{
  "n_layer": 13,
  "d_mlp": 768,
  "vocab_size": 4554,
  "norm": "rmsnorm",
  "norm_place": "pre",
  "norm_eps": 1e-06,
  "attn_scale": 0.0884,
  "tie_embeddings": false,
  "init_std_o": 0.0,
  "init_std_down": 0.0,
  "optimizer": "adamw",
  "lr": 0.000984,
  "weight_decay": 0.13,
  "decay_shape": "linear"
}
MLP neurons of a small language model. Each row is named by its layer, matrix (gate and up: input weights) and neuron, and shows model dimensions 96-287. Each number is 500 + 50 x the weight over its row's rms, rounded and kept within 0 to 999. Numbers have three digits each. A neuron's up and down rows have the sign that makes its largest values positive.
After each neuron's rows, "fires in" lists the words (lower case) most often at its 100 highest values on Wikipedia text that the model never trained on; "fires on" lists the tokens most often at its 100 highest values on Wikipedia text that the model never trained on.

L6.gate552:517615442551471535499550494506577502517467422465507532404510496484414390570514515585454557477423506388462443416367572574482505591495461494468509505464448483506527452578565547514505505518531505466494436435531496623486426547532457474541463558437477536562444536462517438511518494505431524485524495627513537496484514489490486464531456506429606529427540569525427532551409434504453497522513524444416566413415546500592486584467509449533433552509522507469594479497517436532502481461475453542571534394530479482454503524570476497522496560575649538467457520498530487523433554583460555502
L6.up552:434519441514484501385532489457447401413400479406590467546458379530497416622518418510512483457509506516493538450457576420552515494527504582518477469468526435477498504437480615484447531500511487450502386486558488592504488541492573604463546501412588454561553417579483510508585485465502601534473485475507493461608465507516537459431524557472560444548437519463500417519505495413518494451528513471574474535476557462502490482457440595549441498496537472511467544460527440451535535454537537541481524520573492502493507432483513493501525528516464512437503521395585486591501428481489509505
fires in: "no", "on", "moore"
fires on: " No", " on", "o", " Mo", " no", "co"

L6.gate272:567487475464546583591474541615468462538567535488504445470493505510488481546554461534423546592529542409429424465488527479482405466516495473594513482466525465432537533496437494499498567443464509543511445575466568492472563431525521471542508547435462496406527408518545527604439408541422496511497477510487487496454565471421510439534481422432568534384468519452429503557475586506507466516556486526483502560442476597509433573504489490547484457567504514486538463472445549487448430434534538605569523506469449495485509480553534568532448561475515478502490541424518539510492563468441602453
L6.up272:422508512474495443498553473534543517511502462451457487489529531520575427511528555425499470529530526455529479443543508462442472443414494426571493505476508440530488528532504502475518564436486573525457446486541520407579522458528610376550496540529472503485515548561530496490526464430549470455485465555477505574531632472478468466403462445564485542473588525548478542432427641476556554517470451469490537448488472509453453455495530559481436479468572549480447558452544484534499550508454423400516541496498495479549414427557489465491520477509559455517513519444533508610516465516433512563
fires in: "to", "also", "only", "often", "previously"
fires on: " to", " also", "ly", " only", " often"

L9.gate165:474469447496503503458454459476417597598439477590464544426449434548384430574528512474437447438521511484502490522528532414571461486497417385511500463381430481417436608461458505540519523529518553467519476433498495454540477517539479594507480481455500420514506517532530498495407622487495502411458547536494446494488527497528599524542531424445569534467524479514433532488512457531497465480497506600459492568569543383445444502521524556483554567530511470510376489498430459431424497484578478543491546389455586447382584566479528510480548504573393472583530468560504437499537540501541459507
L9.up165:537500482454557407565549502457380552585516441464429525530503479495496467523488521469444525373562606423444485500409496501471463479546487533481511434475549568459392472526453579549532449482485514425458494499529419424398465520437472420512466444542502480461529545541586421524455517476478506464557493501567534503438519491468548430560601540529587515540569549470557561422548479475520449504447478498463521515521461528539636451555476502421442475449492553477468498536442543547430536511436434614459505503540568350517508489433581512466565436427568457476394573425468519454504475485535432565
fires in: "was", "more", "released", "most", "made"
fires on: " was", " most", " more", " released", " made", "ed"

L6.gate71:471477535512470449578568536493427495443530463485554481470595464404558537548489499498516430545551557500520456489454518463489473525512435464496420485390532532549480519520533490498492529460476479520491463481564472476464496446423393531499447488498460537533489483465615541561504531453502472519506513486585525483502542435526566496539430547467468478614488604470542476491455542510414401533530501537491528451513502486492491530589492463520507566498503467379497468536357498493494466449504478572461453528560465515540584526434564520526535494490483520551551443383511470585398485403498558494
L6.up71:522455559464556476518577495392462554368507490474490470403431514425472472466425457405553458472547477471492454494469453497521497476525460521421497532598519604519409555446436498518578388514467503466506541484480452448558459546561607460494540510488519545504429469435496451470546541526550497420454516602563481420535521499478561585513563511537443504420495447476608482555445540548455498406432470631539543528483532543502497521528564422488459476509450550561535497532504490501536530496583510474536506539449474475423428478410496503515503476463492634539589469568470589452569518447471492560
fires in: "one", "two", "incident", "hurricanes"
fires on: " one", " One", "an", " two", "ident", "wo"

L3.gate145:404407453526576504561539469560538552422539561502502584477444543552497589382430526481506525434497536494442511433536552513457505484435436468498519440473496538487532437503472524608394482550469476493458496431471534452494434504584459524492520562487519471481576457453450469528532428538500485484429490535485490449556516507463480603606504567338456515524440481523446480522472566505531449503463458455508492466441574409466496382515487493500484463481525495536515462472541476556521532478526478556583604588503369518444470513499539543549554535511491470610566415543439417568409413526507444492
L3.up145:517438560464443589505510443515498552582461503429399445525484577522502466517614416574580509515499556462527527509507547467468414499462489539559565499489530527494575544456461508579526424406522523505532475460431452442407433477518536491596463445566443558554571495482453505536493456539493544494492526504493559480581542566632471461486549491609482532520402504563459498561521450503489521446429537545464461488519548499406557520500562578501478419502483509541562513487477486535571513558548497421466547403492487325532439508455484532487586492427525499513430493536488556446568499424474579505
fires in: "as", "century", "including", "before", "near", "when"
fires on: " as", " century", " near", " before", "hen", " including"

L6.gate512:459522512548546495542462561423583606494456545492476562437525508531495456477564536494386608528416539523524458446494458483502479588485418533479453481435545441486541573560416526524454567494533565410517507603465505493498472462515537547549417479452520489468432469474463489434527520489509541402392426511524534547460499510483421447462582485493584579407552526413622479456384544505467511454534529430485487556479513495501458577441477492378463416444496509516516496514494591472500448522452489481527549587466445540508521472496410473404492459507456486519551517360470411560464573511453527458
L6.up512:477522475444524489566502522458538590499551571523524464421433445451525470494495473524517492486480484526447458430537565411429548543471537433406491494480508396383457475485505556586530408447419528563592472604519512533502441501497560487497464475486447513577535483546467429539555468584560468513559618454420449446498592492495442489446524485497546552475491440509517550552511454521486468546556539518456477528472533518521503486552564503547464539453503512488566513499416555493455462570495488439557504541497533452531395503514579399557452557554594488512604497488499532499448477490477522502
fires in: "to", "thus"
fires on: " to", "us", " soon", "let"

L7.gate513:419520519550520518463522584509531601531495512492516539390552438416431467627478422478541411512535493426490490450523469394466453593436471502474487574598564448552423495481591551449488423512555538526454458360554502473519541536532533471453427449482537554546491484575401496542518465558462647431522551597394566515403455503533483452578562460508576514531404498595468485557402550554507467490494554500522469489492442518466468529495406549481519447545503515567537505461385553472555466535489511536421549462568568587497447474505526420405488571500446505523516535563516545575505543421479500526
L7.up513:496536546496546507483529477512470549422465433443498544442539498468464430511480561583496445497523519487470421502494522457549471502425484470510546497388461455462521490562557539526415555381472477511533539528638432429517507504500517510457499493472465448451461517564487435538544527430606436526523498491473577534513441470569526610317448565521464536558520602530509570530543513497474481509499587501526557525485442489505573448469571542470497502586572491491550531495617549459533507445567524622502421528569453475494530470505438601516459585447512513555531581492561575423553511587547555481
fires in: "with", "a", "while", "an"
fires on: " with", " a", " while", "an", " an"

L8.gate461:485565482446475514519478470562427540531532492488365514561612489520466591475529471551525506474443491427496449424480517468494436505456494529483536534513458532533558422397553481534518527531549575573462508388449527445611566420506524538584456510437508507476402629438552492440516506481528532551511461503517512518514550480556501526520535486494546544470460448480478411500430465576495430530499623511458540547536517512491609489564625540434411525526569465426435473494470449514515524482474572538446476486452515482519501490431523496491503489522514445526499555472459531416431459501491524580
L8.up461:460502511626540522364499577518447500543428529467520490574497452420474458535570500476486508547528500586519648593499539516517443523440514448635475429469510492550482492498480542496503503526567474537497486439568467472506537419481595424407427509483435513564472564554482466544540494392425551593512478493501599539493448499457585478466509531439571502473529407488472441483515561484546567496413456536577484492402518591480464536564560487595523485474486447419464461475490455472553404457481486484473461391472608506513543409510490402576454426539511525489526557521471477489424522430540533421
fires in: "as", "list", "major", "obligation"
fires on: " as", "l", "ist", " list", " Major"

L8.gate490:576504458422488513496432546625516472475520538496542531440383511370552558445502432533568544560533556480458537496513450528470495523506534545596436584532579469573520467528476558498454458453455555547463491491431478426459531473538609474482458460468426473529456511493407511487465412454503445533499476558590435467504522471527494533381407480503560461470518603542429582513540513478550549587571468505450549503427566512480503569503452521464470465460502545419588453505507579422492481432436515408420467563550547458531433488545479530514519519398490456533429404499400405547516540435637534500
L8.up490:491616595502442562427439571524555479520508426499489454590445582484512427569492502570572530551457526505509453597516496548475406527508461468545469498491484526481486594505512418402491495427588497483474521549538418527420478487542569463503449472398476586544422539541462419428499534440496502503467400429481548524527550529581516394476456557531574483540569510485515518560556516442479549492420515464500497614472439502541623488465455517547472509475532527459575439517595431435515482607521469519522491453532435481463520448541540391553460497510523533479529563533447414486508533477448451564
fires in: "an", "graduated"
fires on: " an", " gradu", " par", " con"

L3.gate354:503524572489449489493475581527512436595462567551516450560392552474471495544502525501478516496544485447558436570500507520434498427426452593498520499518443449462541469437448524481406527482487589499464550490478471528578344532583577467515461421499558472489608504435598451495514430413556539497584544577532531489519487534501514508578524517480499502406471543525460548523512484558502488522428542427457481449529544630416587456505524494520584525483567464569516582484582615410544551511440400489437653482451568498537439450573588585516588565537555551529453517520434496488464525477603434492
L3.up354:570440469474515437466547482503487491473633578499491530530455464449455424492554484487552588449449544420449587555493490604563481566452509551513380514510512417527482428538508471621520464469521516483557545455494498472458544610525545501458446510503485490503490618462476496487552474503465529450497524498542496482451465510554470486570450524502425496584440550394467484558554478549475510494503494502489611455511444515450464506492438484469528414527439465598544493516576435502590546503425450477511488454475449487558405442455537532471461524506558457482489403516522564654448557515456495556
fires in: "as", "near", "between", "via", "like", "of"
fires on: " as", " near", " between", " via", " like", " of"

L3.gate488:529476454515492551514546495553415382576436526502454503516421438430389483484517539456537510588487538416474471493528488434434508469411539434531466455526515564436572462503597603528469484585497551537452535563478492460503463611421538482597456501498473462531515634504521563554501542545502535552517405492522451551512448408528492510500527443465494500488445468552441561445441470626429524534509531588480417376507578510481382464506538556457548571495511436444533528622494565437574473527455513521494517503476571504483523491563459539575599533473504550485513454471489540505574535437503433481
L3.up488:521494475476527428404538472420352474533417522545587373536518486448530507498415535448497395510512496525479484442497464544552474391492501552451472517449500480422523527422450455458506559529537517600468370529418575546450554576527510503522593524491458476485515470518438454534541558500456447450561452588555472546423493487520457407483611466423501532501556478447418523484461502456538463516476535448563485420467530585433487466472492505499437533542441498459585467534593436591424474448464508565472564550549541424539505550482488419532506431494516539563504551543474594508522535468468472530
fires in: "which", "what", "who", "how", "visible", "way"
fires on: " which", " what", " who", " how", "ible", "at"

L3.gate137:479526539454473382515509511526527556506505596507475574581475519565579545473511540570550438474489552513486503378504506478520529383471604515425565484599523518476476549567461488503447492472555525482534504549523550500416481525479487374547517591510500492455567503514532465563550447404431537406525521477572502504585447504515476374518442447515516509516453504566432450586503423600461471426453593462480484637558548390433424439543433374555549531483495525489535507548520421567568528495525494416571507517540500455493513389509453438482480565461589532518521517474540487495503495461487511523
L3.up137:458536523501498483546395545532480425521482586481518501581496388543516536473483497501465409555551507506456515475523443545509493492529442459465539510547427436475484493459469516423446529462519491456571491518445534561477618450468556513546545572489433460526562509482504466554470550441489548438562396595441548501540577505443453517441462487450552430514526531514485556636554487510485430443510455310503377530471560610445461478487506545444476488582457534636558424522552475517468513465443622439430483480443505534501453471402436625471425539505526389408575523399491447476492413502425515539
fires in: "international", "districts", "hyundai", "hua", "mundelein"
fires on: " International", "und", " prov", "istric", " lim"

L3.gate758:428470565597455511536494477490507522502482466469546584490495572500523499526457416577527522392558421488561510394399561476506508421504485405485498468506485513519525450543548520441370475426500509469529533414481572440477512518447479539611494499477521426462585547494500474493432461441456512543603526583564451495449328488510575478452467522355530460544555492500472454468492494506476465421469562480552472533459430541463481480553523500576539503440446434543484477485530545512458449528526510481486460485501396517471502504620469463592528560480425555469454435526504501547512565440526521509
L3.up758:512452517495498455438495510420402510477437507516467416474416496505476418517496415496496476497555450571544460510556517499525541445556483401480519478472469548543513556532457503458503501505497487413496526538495487479406543506492499518517541560492492560473497586543553552482369533539491481489459491482462445434407454480500535428498571544416472515520381513501484545559499474535520421489574570483464517529470370644547582476626462528592488381471483469544526514493555511477406528454501494513489523583622516453529578575441579452515428453552516466569419439564455457452522579536486492466
fires in: "act", "festival", "won", "actress", "award"
fires on: " Act", " Festival", " Won", " Award", " won", " Nominated"

L9.gate430:562501538480423432525394534496483478548618408550517536460448456573502493433541370551536429480602438502477461499428470494549519561433516577466498521537430496505497502505571576504517543476483452504597447501461499550557404517442460464417473439499549502521506537495538610531489389485564463500530521571505432594421405532501564492545476518520550508549465504453388566432525487568499521539454477497589487479425411517526507519510497435411407472521477546462533512509523594439479464520520514540503525479468455454473524569475508552537521527495419500487480405483424483547513498561518516554
L9.up430:679507482482503595528407509581617548552500479453513464485563508436532457495583532536530532438538505457526499572561568494477506583518464438492514614499488534534481456500513405506564427553588514450537471602491459467492478620504554427559528494493504569528537368511502564418434506477526523459521579547542465551538515519514628504443571517572527487514529529529434405557428472446402510520332516601611465499428482507565558502514544480485494483448480433430473465527506555552456519489498542517475506517541425575534505438514555425488476529473458456425456537455484568538506442504582477462
fires in: "an", "with"
fires on: " an", " An", " t", " with", " ch"

L8.gate719:478471525538493585439527506503459429550420493408503412530451615479472410520464475489567493553544514497545464545468549516482468504472454494536509487484498542508509544525426550415556519502537571519533413549474532434486494449517541602511423494482461450538453413535611612510538471420441541488515493566602492510483551480548502491622441451500530553562509514439488454575514506533549418510623396586439492495443531490545484450536483488444520529485500530490550472471477545448526477492524467547559503495456533611484538462511463504605373511517475499495494545487434424604527599500471513490
L8.up719:433477512561580529528531481521563484505527443475527493473487452482585513501458420549546441515433548583528580537602435423532533465499578486413526488451544544568493547437509515603519500462565516498450508479468561530495556528519473499514496491552564549469593549395567529525614578478509516536513607520549483467530474555518467535526510449469568511456547517462500503544530415582556426459638503521451506421440585506556481454502461579512413512471540618477513432442477475559479520603504499426530549554474541547499522465504448422592469459389465566676519472575509486535435568480520580569
fires in: "his", "a", "preceded", "succeeded", "dedicated"
fires on: " his", " a", " Preceded", " Succeeded", "B"

L7.gate336:504465556504397540518456543492488573500536449556575528458436464433499534467474484489544477509532450459484535502519474564473540480470599476608477521457491526509452538425392412584518495513456436420467604497526482565420525484540547487522441519496447595517516477561503475534535447438481584516394548600471468544530513446581513528418479466471485516527419438443406532547538560609605433561503503514482535542481410411521461587469480446535586451464452489436511418491623522467540451543515483608545452464508415532502515534505517417587513506534594520424493512522468555516456480428511533503
L7.up336:558519517522605417485456509466533479412429568514542500492633597528516433509505500564560480534435584518501530466576529472442469398533437491530529471488499472457381491434543506506515511433543521452478514563473549522477455433617444605434532432591496473570549497394543508495455557453472494477539420515602545548519472461589422519587472516515510515508373528510507402522549455581607536497492513501473494503417540448487490472469481473620479512641509467512540523507542447488474481547526581521515479569514541418552450477464560435462498460478592489491529488533483533537500530567494446502
fires in: "1", "0", "at", "3", "2"
fires on: "1", "3", "0", " at", "ac", "4"

L3.gate182:507514535513459451496431603556466486559418592462514456451542467569459487494459420501482500468501541521527494440478551544477458490470576463422547523536489550427523464528555508393485422427520475576474404508561526587532603550514561441443473501429389534567442499524546450514460427458474527568407546584600552429544511451547508469536558497440505527555397552552379575548538524548507428531525537441489545570486468421469487532446517522460523517491493395543546478494495462453560464428609512414521498539479450489419494503363531469458478498509408461556428508471511408509499494492503477507
L3.up182:493473511489493537461499485504460517463504542492484546500441452482548500515561527483501513394568543437534472472561470568549512498537483555469472543462469527459533541500456467451427519459521525556483456551503493476461524508551493597501490503406440560507514577462481568509522497482368510462536468514547463544468436503509494494453535455407561472594585492450515424424460513439545547447538594514481502524484447408562470520552530563436441503384536520509593449527492452498456517570425554474543388506535452482509518456516569490453495570486501540540578446472506442518477501551523509540
fires in: "she", "who", "state", "mother"
fires on: " She", " who", "ary", " she", " state", " mother"

L3.gate668:444591527465450540616440599487491480413472571485532527518430458478452478507520489544514518587501455438464491473500555416384453561511507507550435483411393432522471542432517555499411553483512492524456505458526510471519442381486493481437529490533455571526401554446518518515517457515464500530496485567537593511462494484401428555539510453473542554510505499384558437520518471459466504487455534588534602502436414437497491471517512464437631512599526556529575505605447614373500576460519474548444529480479601533540454524467502593479541496508584452455500522484470495467533468548484450482
L3.up668:537543511453501567484374553532572537441471554397474559440498478446413436577582491546507472492538545521502491468505510506457493621485526378548496394443518478455435542442486477473553503591451526454575557503450538464595530543545537406466461511496518522462520477479622445547519632428437531473518483491525595573512487564486539526536539534480480558480528556478497421368510492481463533457521522508511533627437447469489497454521492550394537489475547543632443454536536569516556559566509433479534504539496572444472392400467478471454584497536494472508467459489576518496564490556461501468
fires in: "more", "most", "some", "other", "many", "mostly"
fires on: " most", " more", "ore", " Some", "any"

L3.gate654:535450467493572463529594538442550523516482543498483483500547537527537469464515472414592572536504593586462539552477558508528498462510510563460554578509489492481457522534509456516375471559541476584487428504497588396408518432572478458466498380470439469565529501516473549427380353552499523494487499508530492505349529479580517454534557528416459536526677539505528555481387473566547449474516497477520581381393510495418500575384505444457551460495442493471352501491545481491518466460510554593466520496521449423470554529517539526409431485448542430557532520526507497499524552439492455451
L3.up654:559548557519498467550545514506503618454554414370527511460495548510513502438467555573476499407499535534487479552458554507594464425550520558574478473429548465527487521504540513512483557511504463569498579608528482495533434484521369513612525610534389501446593555387510561447478541477507477578482523452515536530476524470502615482416536577567465485500531460519560479487440558470489566448572522471429519557465462505529571492604534391550578517618506419499516525526463480538429479507474472511529589503444475503598493453490520458489536473465525488481617451580490562547501492510447499483
fires in: "11", "116", "12"
fires on: "1", "2", "0", "3"

L6.gate191:446399468518439511447458494511487454540470576483555513454449531604541539486488486527476507580502690448448423494463536531464466557523506382563530415417447448559437484455523557449483549506506498559439565443412530456511380504579432510570471464516389539459508512526535477515516458439482504532519491500472503401461480488498483480453463520492416458549501592506555487551497554486522463509544494479530509501534407497470479419459506476419514530558539596458539482514521512525475401588588546548495569533511447415570530530534504402522502463605450570537571435510484549534509445491536475558
L6.up191:477477531570589458498456425448526552515483514506479560537477524374515543552414558483466508513486591592461475500514633559445518481540488560539529480459480534521536568533576456484529459485535502480491510484463429441386548501483438511514532408506522591481487382503482522547505479480419496537569542544574522587534533494468495559402468501457591472444514511559448552451453589483517488464453422501472582546496495529487552522484485544510537557527485397496520478460547484504475561466490566417509476352559498487505607519392504570449473488413517492552440552513554581393487511387648452508
fires in: "time", "year", "years", "day", "only"
fires on: " time", " year", " years", "ly", " day", " only"

L6.gate302:413471517501497498453470617556486466443453603540467504510551560575529600479461486478498536462537468509429422445588507606487502523487493390542501552529499500504465613441541571480493571507594505440340452462383558549473367459453547479477549508441449460483510502501463506501496421447540550562435477630488493453516474514507475507552448519469401527490590581510440556531569587486446447482560461492514548491501497522494546516617509451436504518466603514517499435508446516524434561538504433604554580466449480439550436434515374490562557507481497519502486479535433532573522493545551493466
L6.up302:459446601578621417490466512539406544500591525500521542450507575498567475514580498424391467448522421509406471559557502477581512501494510616561604493516465483473469562524535492416558563397501536455441492552525556465500467534421550492428485529541486464490558462441402575451498439567578529471544439441492565446486510527442479531460552487464463519470504546444425528477598429572484567538447518514504527489548538471527575524455401545507456551516518500463445501509515476473484519504503465503461566517463506519496411450463474533421506387501506491502549497483591462488481452462490482511
fires in: "by", "to", "from", "against", "martial", "synonyms"
fires on: " by", " to", "ony", " inter", "rom", " against"

L3.gate186:524540400501464479466540505474629486451570490590475475503502367475447462497583516552577416494502497544498510464522482502541518506474482557502450493404475436474524435537491493484475488409543510459516487567503559389348532521474512541480501425535468498450591457484448546492498531431492501555533476503437509461479511490423477490524563439457487477552504450593428514524534492538474513537561451550509467489472553445574525524577457523496485554577449517458575497515413551466503663436563542477482526463434509449478473554498493626582443527471482495546491410489624496421414590499486475595
L3.up186:523577441462491452497390555505593453425499513436395529513533509495488478483535506435493439469505550394586498412450499587455584507506546588534507486400451483460571529388532529491547438434407597475479510544479456603596521599457524477540547533438408492595585529495605497538473506594452524482479507594462546457468491525548469514534503487474558565420459531437522460484402569599504473515507547471489524352517546486473463398561543500535534412507449484505535545485491571513540475448501500542551484581551532553597580462413536519427502530430531484413498395491493537583522559499424614468
fires in: "would", "will", "gets", "might", "pandemic", "typhoon"
fires on: " would", "ic", " will", "ets", "ing"

L7.gate706:525378537552567411577456471514486501543548513473527447557564531441430415470494507472635545595501626519491551524446482527476526520440506504522443525492427455438524479489563500590512503528576545515495493535511536456513552465490520550494473489534420469454424377520482443494493446592450502475505417568446539488494452537486539571568586509526485457533398451468488449436453489501446525526544435491429483451594433469461582546496492470461508570548531537447519536496446500568517444524499488519484496559572440527533516454505478564534510540493478499501543471520486609511491553439460602518
L7.up706:444474480545502533503482553477469503478521505467509541422545455464547531482528493466493472511550529592525677492476468536480322478485503514547519401465482484500541523499493476409501540481573564559484532612474563559535397554468495495489474610512490442525507542531453533505442452470484505458573493576497477478495565526406519458630445484510562501640523545561506511549548648402515580528443519403544460457540517392505519467524384470571589470383429519518541552482449533502534418515465498545472459494523498540475435461539444509436473560471440566489437441508524516508474489476402470535
fires in: "s", "friendly", "fairy", "aquatic", "adverse", "apartment"
fires on: "'s", "e", "ly", "air", "atic", "artment"